Part of a small language model's weights.
Size: 23 layers, 12 heads of 32, vocabulary 3549, 40.1M parameters.
Architecture: LayerNorm before each block, rotary positions, no biases in attention or MLP, untied embeddings.
Training: a variant of Muon for these matrices, 310M tokens, 13111 steps.
MLP neurons of a small language model. Each row is named by its layer, matrix (up: input weights) and neuron, and shows model dimensions 128-255. Each number is 500 + 50 x the weight over its row's rms, rounded and kept within 0 to 999. Numbers have three digits each.
A block is one neuron, or neurons of one layer that tend to fire together. After each block is what it responds to, as a language model described it from the Wikipedia text at the highest values.

L11.up299:393522495552514390429537478484427510497577628453544540501495634508544512538434543435534383502527481506482439573439384511419486638529448466512504519569392418399500414489515508507526479483598502576541585520506483463510418491330555488505487517413477438560571546520486470482513610552501492446510481528540494554537516403557541537535490414533474472443510481576559503498359512492487462576514
Description: Transitive verb completion

L16.up85:542586529580429490475447519512503483553463489436584476536497397559477550605492540461537488521510421492517552539507557411484597541449566508503451435508527552497463448478549470426557476395478420450435464464486458602412534456536547452567473480504555539507607517460417497508518588617474565506406470465515475528519467520477583453418571464506598477453486580495482444601626362555579528395471
L16.up168:522403447469532564425633484540516496478599563399474519466564461497516487482547522436512398586552519541498387526461494450501353462462428489482524525489552502643543526458540534531535440482575523453474520473458475419497545507434449498439515495463483401477548395518504525511635528590408490508389543510511544529589450613503496438502558435451431550418560422457460489522576468396544577490495
L16.up325:505478498488538544551517550533538492564544465497491432517529443567484450451487590567543487513401502516520508552462500520499544445492532458538569521443477483500554511525438517447423579500406562508488480545506519550513504544489582566548534485442452423492554528495561473476524562580438521497520557413459506405530485556492462552454539462451445519446571416497468506541504478502549508533499
L16.up413:472487501561508557489466499487431490492540490425534487551511540509406562437527522447516429471475458497526556487445386480437604504379549438508549516441442597516552438439464522427501456527512417520447440571421456567461502482522512575521518470451525415456478539450450409490496466531432451397597424515526532486436579471580445549397528553507570479511514470505475422487537520504408554485459
L16.up417:500545500521421584473455534542475480511488589540512538486600455438444540469518604541549525476514449543534529453534463479409575535421477503483520491473460541544604546460496543421496477564520454548482437483555606555462512548550520515586449583447460448610504539482571427474567549625480468517521447389545529489408479406478496479509460526470563430468543463456442455548415496444485416484437
L16.up623:506420425589471517426423449560451540503584476462554451494536567503441449526522461437584544489508438570468503506371552422513511511455507488466600534492436419568452541514515478545475526500436496424491516400517547461482392481532517442495496479525513429466427458466447458464531584426512504552498525576518586503507473484499494668592401507491530469487507568505472470527449489507473422502502
L16.up664:519461576594474491455412451514423419438526528477524547434444542445507461425603491557489480566476474510485543522473537478443505441477488509449550536505575469548439453508504448540582502484553478551495389507535482492513462493493426506465402436553556469472532475457448427457530466623507407485519678515532492552555512502443573537528491507590523499514479509544420530509508523543495566576385
L16.up737:522458470525532521444513436595445460465489543536500517554446477469529520439563464470433543498486543484578406537409566467499548462450558506489486574454504444454503585494533479625478494542480553505382531493630451512451533563500506543589486543364531501458466498479535547535432576486487534418502529478546471444479549499430519538549541607458437480506486480499421526560511436440472499517484
L16.up878:512493541509515527487478448631476460494538541521439500541557450549508419473464558430479515542584477426474507441434560497521436534510565542528537509391626527472504482583450530559555517536520498642430423526560597502531447523497495499519458452437463556440500433381521427529507468459477515536497517529360507530456499514512422485518481462531477502544494428463508504488454522522552517513507
L16.up905:585419432560453414473556491505483476459466564525474527509521368419522449503404564502483506515498606536390584491523564502510417467538497570481383580439457498447463488445566543397416470516436600359473450538578422511477547484625504567582458470439552483552514422486498492526503499519475528517488509471475497497497502494522527494542494493455526470460517502422508475534533422462540464572490
L16.up1185:512490393432508553553545563575483475489550503450521554509532499455596502446432503538575560507560465616500526512522469486662590576434432461528473435461533504488478495470541442399472550540440477464455491466499479507547536471555636531563500487554504457500484524493518486518521597521439519489567517567585630551507438534420440576426539502483498506470412422490496534532544373411467523503474
L16.up1194:530534464486487511576521477538464523488508477474545497512596513586532489521585587487508438504525426454535410536588443552472456547407490497467506484546440562419602426474452563509537457459513488480486488512532544511501511487583627533453549488447481496582426578427547538469572443542531541500497470415424411552568639481494494509536519470477491504440529491527537508506493443625440420442508
L16.up1247:512496513552493562502487514439543522500482452578525493472479492502544486588516518549556526480539509441485419552507506484469524510419510484429493554540546595505563606434481561557468488466508485501382463462533449582450497454640496542568499466505428439492544542423495604513573528592504534473505570465473532465495522518434439427467451613501544431556475490489468457494440590472473499461547
L16.up1279:464546493471545584532480519537519474607414465512500529517529457557432450488472513474513537448584537494559413473419506488468472535469559496489489547526474489544547423464420467662465496544552470543456464544488475588488513432503541550488436512452475460414530511449476445495557469525527499596433455429454513515430477451466464522541534497518566412493455422572543429550612509447425480488557
L16.up1280:457520477509519562523546526456500447571553504506449572504558520535488455461546455499426539438455425662491433545532476536488597504426558456486458520537538580483419550498488518470468500400377523489548443519563502553499551485489544451473518568439480480536437560533492504512334540519428362453482496459539517526505526449556489613459505518499540496515460498473472551522505470471486506439425
L16.up1341:461448547528506455527472422523426472571490447433603515434438545620431489359444576559498473499504459485463476433481422479524487430461486507432412566461473488443491489495507521510566432480332533463461476523537513535461538464487475479428537532498496436571453513442471522596532451565472481433472464510554448551538430577367598539514541598450485514512491515464501489512508459477459366485489
Description: Word-initial L/H fragments

L16.up56:470442423509518546555452503400503466459514525465435484575537484521530537579490553501480536540521459455566385533570502505510482520500504492476457503381497479412541544571482496489509436369530577497485536541472460484476503510458493459518416373549636500507539450516362580481484492539433489494500501573524493560487502535479405495538474553529533529420549533450478499478389434531534516541582
L16.up125:492519583449505510441431504542531543461496560456483498489453568531541524536494457533477558555494590418525487464462387549468547536543458455555557462571420459392521518547487520586549466520544526516515523493533496489514498579574558502528532457499508536489531562527513536446558482576400507371485461601491532529537513521404556413520481478446503440561478559489534420477449421530539490366441
L16.up261:506527408582470492565509482522525473432569481449544478566456563470472530437491514527505414436450568478549513477491521496437512516524511498414496453445377512414537515489564537655421437458487523511569540470506443530412510591417530587494561513449543485415473566518403444560488482548490479501485446518525428597471517564452552494419423584479441554377479497556433567573418510514520483524433
L16.up364:428384481482511632485462506558483637492462552517551549425480613487466482437551601533463502552461488502422412622497446492405531556443544567476481494490490516547517523525570562508513477527517564486526567547485498518505467541524487491395632534526456433529593462525533487377540502506518381521431416403555490511507461579381576442408510613487526523404492596518490573498407483561524611540567
L16.up392:464463459447622488522454463575476440575523481521532508522439522557444538506475528475483317502524485547530625509544585469515501515558509424450504407489434491456571529546484572579581468545544572516474497472554518475524573577524649505599502449455541393568551567509511435512520471494511483528462531530446428472420513485443524529479472570417463543403567553566469474475417572539554491436502
L16.up445:511490495425537494499538525535538535426428494453499522504558606551557533519473574483453489391493563459547404493551564393441499490461558453496589572380458508425492471573507398606545513482410490587586411490509404449485451545485523541425411508433461483468539438587613605533538501475510495436489499472500440482506488594494495552534475496411522423549587492540401495470493458461494485497551
L16.up490:434486531629446510516471417500482466417514594530410554518486479517636571482472525502581504533498541533512472601527457546431498544494508463413582471523471453511533472496496504515452421453453498477530471521441628489517474494432495457538541543517489482545489447414467615542450463517504471407505482434482550474569442504405498469528521517433497504485478463544513497477486435366493561489522
L16.up528:479523448530334482568429443417466517535467442488554482510522548528432565593489445551619501491539573536505478563523481570502462532471403483466428511487468610491479569523436519521553469434590549503488445499553544487440469497541509497537432577422470541512516489520439412488551531556547547492510563612440493499507488589587516440541425486497532486519568550543505531554460572498489449576546
L16.up713:510500383506476483513489574542474569400500431456541529497418625515558530498531542509489454486591584506512469486510494496535582464508445485514433557483444500410485491408519555451512579459504465440495513469429410460463494476583491439530468476460555537438463521524426519415520532548524556440492494462541444456416571505527491506470423540428627528557405515460478579556518462586400484544613
L16.up895:521500472449467513440502545486542417500523436487428393430457473511521553542488431459522557505479606474614467468437433450441510494491489468510448482479428429497515576450562495573542573517461596484428513572566422489414471507465459509548480452475526405405464515452490492422473562503454507568482522570505509503488531545419472541472394436568466460478577560454465502535526473533423497480556
L16.up1027:526470554638418501436569456550519498414460500438555598587459466497508612485480486477473451601505513506602529505446404575505560589457435447487511526524506518640476577554424534521523533532416552438563556449484478508460578517613514502505510492412594557488452621386482512483545516495540436463444512578437518552549451488472542518546474539450522517484492545522524538518502515429448412546416
L16.up1120:530461497475461539487488481564392531557514393490619535481399450513465499556542562591510426534425542529478539508575594541475442462524612454468558490537510450481527511456408488501435526496555479462471512497517540519456521604520494571513470446460470441476580534466516494574478537515380415387515545526448439503614506594521606535530473520515499388438648464498502483410453472468514379616503
L16.up1183:469483480405584589402484479502453479555445410475537461556414449457532502542407540585575436512503450525519602445543575383495496492423505504444474449548545455606569469455437546513547495527526586511530453503521450444517511542463573503469522517467561472402492577456459496501494564454528561454462452456527535509488544484537557553486508497484389563460389477484529503489572517465476474518409
L16.up1227:510531476452420471444480529510493569531493498464550516469566499533467645427427524566489543587487591456613511410422507510481445411557410546481434516528389474563423432630524494536437511464424582438495519502475483459531503514436481505578580542472564517454526554569390576511600470584531566492498503496528491470516505572490456457529456558487515454590592483481553476539449461492459428430474
L16.up1240:508527508459521485465457464488453506432408491475541543435505554537516582454434545446480536455473482456537495447417457547525500484446451475535522513692397497513492396547566540466514518466513446557452534450553448473553484463555560547484493491528413429382524528557445521477526402505490569390558503504466478520508445487494486450472495469486487518507511530495531558519471417487511514519544
L16.up1268:617468465512508566484430568433535504519632470547479477525538451514410535446551535420564547410487550578552462510487450512591434435390485505479546445529521533558497483481563419531494458441505473568485459510514516523453454563562549528510553574499568425564379544531538483526494527451428454512598548508412502457519453536562511468489462487476450527537471458547425482471536562534446558434499
Description: Main action verbs

L7.up112:506484488389514493463438541523462559518534465580466456483444495552451488420491464553397518527576503414476450356614457508525530588567525416514471383502493531436512561448568444550600443445507425427503411489479567619495454577564466488566529457422416478524481537447522390554561591526502589466528573509488497586529477511510437494495458512439472413475574436480499489540444534478512532474493
L7.up572:441453530476448464444632356484491499426438537634505456448520543557456464465568504525519465509621565461471496511523567403530523574510539503527441516506572503418492490512491521561535470541579469530537473564462549555542629556465469445522527506458503471499549470499543513520531390538451566535524447480530556516487475564437509454520463504548487532456465557512447461516512474439517511471443
L7.up714:526517545512443486495556368388513569416556518591493460494504555507488458464489555515458510430574477531505495556596515480474460507483521531517425625481488388461557493545493438448463488600546466510567516433488509500558587520464491504500563431517468476498565427437520457513472441560486492519524464466554530557607493570477476488488469525437499476460506467534510468441491516506533429491531
L7.up785:588570483481496466408605408440530502535460433519487353480462503462494476523493519599485545524513474465550460455560477451522472524452470470476528558551460595538473522515578569565441422487445516491503484565521511501425501449465446487490554554553441543473534445494467469514518555496479534484490499549476491479484493509556393521569560559465535515444512498608507440381470526458511496537513
Description: World/National/State in names

L16.up109:508470483540403402464494572351512467513624570427612484555605429453519536521521453515450432500476470489549440464571570608494596415495546616525458483533474461475462493478503521574528473452454526494430454504505461427512458531418614486387550435447518520528524526516473408479447599548541515513461483441439476489537570461466610554437504524462447589514521524541601425561569555466534556401517
L16.up111:542512619575494503531394550441447540546587486597511515513316468482523469473500504493489498437452499468469420500429541510508528423501615428586402406500426551570496458430551571428475541504457460385474436513536430503481560512457470535575476474516462483510526514464501525509391593481411538476578515493410469436520522547531482447487469383501628527437438483525516510576542510535503645475509
L16.up207:545536399502508472480449578474500559521551534495589533500470458557466458540525509527510585548478447433483486423478486477514560434482598409506449565372490474542572494474414562607423585444437467469485579467559409551546548468502522529579506431469569422622535565383470550515491554488531478503483479513489519499551517543483583494505499544532414474448432474512555516530446503555538536462502
L16.up468:591436531576572477480579546466392479419555553476567481469441455491459539464485476529515531555562445568448470468537494495476425422499584521441496501549475428502491474410491580495421499424494500445414479602472488504539496438495542459488498514579543451595456518429508506594542571543518597450468504531487537537486552563536600448579444556475485485500483530501552538486450470610522499479567
L16.up512:473530470490474518470437493526541465520528445454562467530504475480524552497581374464602523523508430480460483442546505456492424391480480568569590550542586495601532477443415483487524573475501488405454425555534552450483503510478563483477519479544575413473599435452443493470513475372510433483508492600496594572515544541508422503404538516533533466542557518483522520527544499546539485573550
L16.up577:498434441508495489539564597461467467495449480454452532500549557505506474462435489489416522538532461532567411464557498545608492524468523503615461568499424490564474477411452598539431571473501510558469499516490465497444542524461489563522551495531437486477505497566560509450469533517501541429496533571474506466365482463431502500480650479458518492476520526410471453440490593511454445496568
L16.up630:543440518479427491441385473583538611435618488491490466480525399439569543511527604543538518526534507458500516481442424519457447485513456439547571487484490352509501515475553545508578456546507500439464596462547507448514425536590540504529450448441486473575484504498556498547479616529481570504538515443519502558594601481502522532518497598530522444595398526505496422537594490540530509545432
L16.up644:540533471564469474534470474453488614520428546460530487493463505502604485565508472400456463511536462508450459492488472507431485456571531514464564502470470554539517489458552414547438545479483489496462613547486487511523502450457528542504445466466468500538459523556494420481482485447625504485518506491516493441566521711583527442586489432497538503435558495406475600506562576594523425530556
L16.up714:502463509483352472611565533518503506495422494587512494504487440491535513452508486547552407570539498487460540384519546521497439521464613524527490509399529471504518423460464528513508556460522405459446505609522506467516510493463538476476621482467465486552552459590494437433427562471465494427553466539509498507510527558455539439512505547512494509529473436613515466599515436551488467469577
L16.up788:497472558426503426558470500594547536469474560522522408525449474527517516464532528515438520632536540553478579448477561485524460498509585483495474630473524426523459576504466556517523623551501497470527587517500415407537504474525491491573578483543429440576553489549594400582484509415545511513500539524530484481510495438479529512503512524528444492484537543493571504500477581482601537473514
L16.up885:583475429509463573470412540528595455498430476461485459518470572528498530527405531447566413550467420452577445552540509554540501506549507443519513396439499526572465571559430511503459499502505473547470525463553533476496434473507496542583446377485491503512513508408513450471528477432489525539537543522464539541452499479444443522492526546499497495522439522524508597537464417540562475518461
L16.up984:454479547563533535501509534398502558562561427502490496397436525457582532553473564499551557478515480535518502557499463498506505450412568469532487444589498602486485545486558529418499418501522515489530476446435459469468462510521546417562465512534417525547481498439474534477470481490545522537455486492473475492486453476558505529447486506493548479329507553425540484458564501448592522470538
L16.up1098:399484487502490461414416581514459521412561457488553453623526548463607392522518504537466511520540508431465494524524470505408477510584455480467488420436489379531481506499536504477471507533483539509455449483515503428555506498540523439465501538480485507537543533485497548518415497529388547476543468495537515535493512403482534530450473540479553441469509554471478533512390455537492559484408
L16.up1164:552461489504553521505457538537511383506498676480556440522450454506531557531563565490515497498595460528501490469545454448505506500516560522479516508578480485519524463451430466475435549549473446523488568537480548464518472553469484420555508535518421506430554573504533504501416566553560494457422447432477465581464458450509492548578545493454487524484446554512456493466478452506448603457500
L16.up1195:580437405474467473511486542490510491544457546512449490481549426420521509559627520514453487575623494529604457502429529508481524428587582495460540423534501490632463506425544586483521507473484484512439482428498466476510492573579493489447518503443517499517465571396465496542525519543533465505486463516461470427505509389491538549483530529471469510523475575551475489451574477507496557500484
L16.up1317:412541567523572479525513499534511471486475467519486559454451528521416521528562538554503533468484521455531523507474468562496422472520526468430459594521506516536483381639547514535470558442519427508563440483480419457557469519601516410510622581529480492565530533417523525537484503526470509519492575621532424461525537451476549399508488431532555575453539530465512470530409463475534472519497
Description: Period and era names

L11.up905:486504490519448408452529536451448556544480549441381574489563461536465579542499518496425515517412543437479506391555478570453467567481449481501501477488477525517502529504507503565548424373446528529425505562567470461480524475422366523416552413393486464489496547487477536440562508463511512484572416420573501470519492559558422512460434517497528530595538462510390506446442595539502562512569
Description: Word-piece completions and clause breaks

L16.up20:421420502449480400494396408465478447515554535448461571474476532572442521530487488504476523491398610512544506422588504487455584490586577541527551465541534419446494599489644481644370570571518570472473469446480427490469499486507490417448448504472502497415501452560534468529528535456479542400467521436472531448436562513572562403492492426513401549459508449444461408616492491533544538430590
L16.up103:465423464546431467504456486546479543508417559523527636544476457513454527505537412556464509555522532471530408514469498535503426470592456485475515443480537478471535470509508526433515445470505538440480452501481436354602445446539522509512467581418499530473562443489494619495523508485505479551444364493479457474566553385525524554476415500528482429489531458510556477475477570508415428450507
L16.up179:454494474448521618447504510529423511501440505453575573456469595477424538459543426525609432451472562440430491492536494571566546509496502515467550520493466508525586474505447447493421537492465535460522516557637547482428546522480411519435482520405490480451501527492346593459476480502373493498516501504522555563421530493482488484492563424493522600499432502474487526511544467474527475522462
L16.up247:478391584482417434561446416471466485520608434476478551631501491419566487411437439467481457449478485429442422531458570485497505534466534452528509520562475587503455543575521485567475400543434448473518475528472474551547606525490490519522473485514458550470544508469521555529550483437606546442584586471417537511484505505554485506389497458476478473456509555464499540549524509540386435470479
L16.up248:537494607528521474536487435462419522609511560635505459478489474555478514538588556511519491648545470543540514496554603565517430484552397500506473574490574471554536610427539522470367447507483530502517483480487514495554499503534530524453468427556578490514467502614538530453512597439500498463507466515460474430538543516537489491514440497474474449504560466476507364466545508516522527439487
L16.up268:479446490406542476458466522549450521469465465448510539470527474501513552456483537544444446507504447533466537519552477452463482483574500432442549476494563551467571566521513518517455429544477518491543471536513384472554513494450569489468480542377415422455541570580499396427519457460604513507606502490505500414492475475455491496404449490456480505536487461475596429508465434592523487488472
L16.up418:489459542418432492513481483528528546537480580535538486525460584478430557454535497495392517474468531532486570483558433420554575519463512483541476526614480552469518541501544474416499528615318561545475468541562487494509570459433428446482454586566504381569475622546463491554524465533420447559526420606561502546584522585468500442553477572523502538493515429478527479526509507498514512533523
L16.up449:459487498602405419469500535517482418483461433514445580492410502459480509511556450495509606611560525496473449523467450480451444498533481428555436489517397531471509514513565422480479532482554508489473474503416435530459511573512491581471467425482503538532505509411392485528409429485459476527514540464430471450459460558439563496555396445537439534531480452488533428536531511535537526519330
L16.up484:514529526481530591492457551524552642569494483430502565511532463473497437498513509526497492547485469475563474455594622529568547502542448484512514495559466538498421552411505488556500500501477568464498530490521449476541565584568534532494460388455428462468495526481555541509513449461556514520540578530488559408455507525576469565560552498527551461491543471539578499576504422458520567211568
L16.up736:518530572419446550488471449548414524497590522522480601502554534463411543475449576561553457425456546539495432636503572463553550505495505475408540455517464486448629544541488452466427529549463478504523526509565374538437500492550503485464470556416466459487514540563454498463547400451520472439597483519413427438488526491495467548554542526386519440477437503477534589544560573519542516381507
L16.up786:521534609508512515466551511518533496519523514477507535562449542463561555460487526514512425510404492469455478499636475554498514542503479508547465533427461483484537571479511436544417491559465523519492517642486451503472565452428524593461537525442453513479510508531422500540444493470417533498567526490514481528538545585509459421510547455499538480442476457490400487506539489579495511437484
L16.up897:486552450494425418552457486505488523541518488560580543476513504471534502553443493454383560464406501410506484540564385449510517436493466475462443550565485505551578495537606519559542509565478375557430485466502474514554478531550466474548469502485523421454627452517435509457493494499422543569530506508506396498516479462467509475605437502434490500528493494489438472580498523499469529443591
L16.up1017:478485455548445483490516451463415494463501596602534571555482548503596507519513511564466567501424415526575433534553512394499440488459606455496521448552511413494446516542469484519463522512509549558486578542471432558459531549475521518510545534488447481473437596493480590599333560481441508471389428562508491466515570494438602512504461526528489428483625507482548544519532490491571479436547
L16.up1102:535537536530519512443465490499463520527557475521504543553546502489519472533553488539460525460423483461508435407533503600611615533589445484422451546516486497580466502498512500476488526500442449412387520582483448487565478500456469521441436466468510482440427507509474578434423518456458507501579450523449571458538419475546541503419395444626596525560601464489452426527536485493493427419603
L16.up1123:600408525481548536436465551499542530569535558538500521437414517567448454473441405460419532548477542502487544423512409481563557484460621455473460529523502526545451552487548485418541531469491523477448522500640444495474503492397496489490560490499520513471426510455402564384459554457528536534497537443419563563538558498580415512485562439577524543447559533528447486441553525540509560462521
L16.up1248:470457506502494449457491451490483481507552545561497423480460482398435463506476505553544517507408514407438489493546525555445554487480494528481482521578563493471468512549456490483489509524449535412427486637495474583478448468514456438496498387525412428471422444537510487524507503520546413533491519383514469485435488546514416548436423490488537477578578462343483490544458479424515531467531
Description: Auxiliaries and clause connectives

L7.up165:524567512587543396514448577531475451573504482497523491568475562532447505501495425485473469473460463493471519540416605431560454472606450499431459509560522514525367573558450479534461443444444492475496511469517515545489508408539450481499536581487447537553466552401530562367565477515406525541513512509560506444436561464425475408548493547404435554470508536454482480475535466427500477529507
L7.up219:413473429473540499448458484449523553511616420510545487504512578533442562488461452484494393528519431381571420509553483516425427562415509540460527521533560408438495483470563433581470457512439478403501447471584542457506596448488497560470577529512579475454502415518518511467531420523460500506452564576547466572517445408501510496477388452471492438454445522469513398502558553471566551528535
L7.up240:520544521558490529548483443425465475527425468482517514440473593461555613573499521543516501385438480473543484463562442468442487511422505511552452492431498420533519532519526527465444441570604613556456468501564469536539512387523524535462527432520523521449529528549529512520384502492551498554415528467489523581540520539524508475644573446502506460479518531497523430532498474415507502488449
L7.up293:561478573522425488504411502426465525518436475544497573469480499549498489555613468437493540535485485578467459492559519451529528491538336563498407548534541452476490519544519429504507514503545414503549431544462521504491517432477477531499575532506582504525536506490545496505414489497388491509569437523504501460500548519504576508510537492501514526530520548426499486480552455476530473506438
Description: Opening quotes, perfect auxiliaries

L7.up34:435402567448520554527486417420495573510510501465516486563482512546492446499499523516396474511497532434509492552517506498510448508490456488487554512562422507468539453500435578530373535501560501506424483495455546470480486499487490449466464560440490531505466502473533428506447447517549530518536564571460501433622512511561500378437461478463448531501577543544551507441516472481519507593508
L7.up362:523515574506478480600533487481462495406485431462461474501452491567587458526469543470477441516538492531511489429553569505542518462403505584507495431508504442464529473487436440522400544466488504506431500565518568606505434495540513437455515496503548493489496481529547415449571543576480546480422515525445561492560466466486568485537469511489523464548561521554488609623610519423566456490508
L7.up840:457460528514525492611511517376450482513484457453576470562505489500496555576435417523430502516420474436542454516475450607454450517441477480481524475544510492549526401450456498503445482526540545542496481463483370361517476473518462521473526492488541478575462508496554456363416444541561573509573497455481576516484563371599529440510515469485532497478565524502436490528550468599604468563451
L7.up1312:427419485476572582458453499465490491479470455560424487550483457546559473475462538542502409533438502513485519473521480584460566496558518524538601443459478460475480422456483338510478455536535383462440455560464482476535487437487484474525587487514543537452506505459479504483475443502535536573470459525504621488430427510493524563518556566570343519503482501549440507562531410464551418560475
Description: Come/comes word completions

L11.up38:527510578553439435479514583511436504517442427496499517540440520459501520453517464486516490548578520503552449524502522490483481515488532535505505541431437535592533558579490527478506573482504396476518456462481503542492543531470586486517477440523523450521516484534526400450431514470453516518601442374438365552419564486563487500489496506476604444468507357509474459557518459471490448469473
Description: Word-final subword completions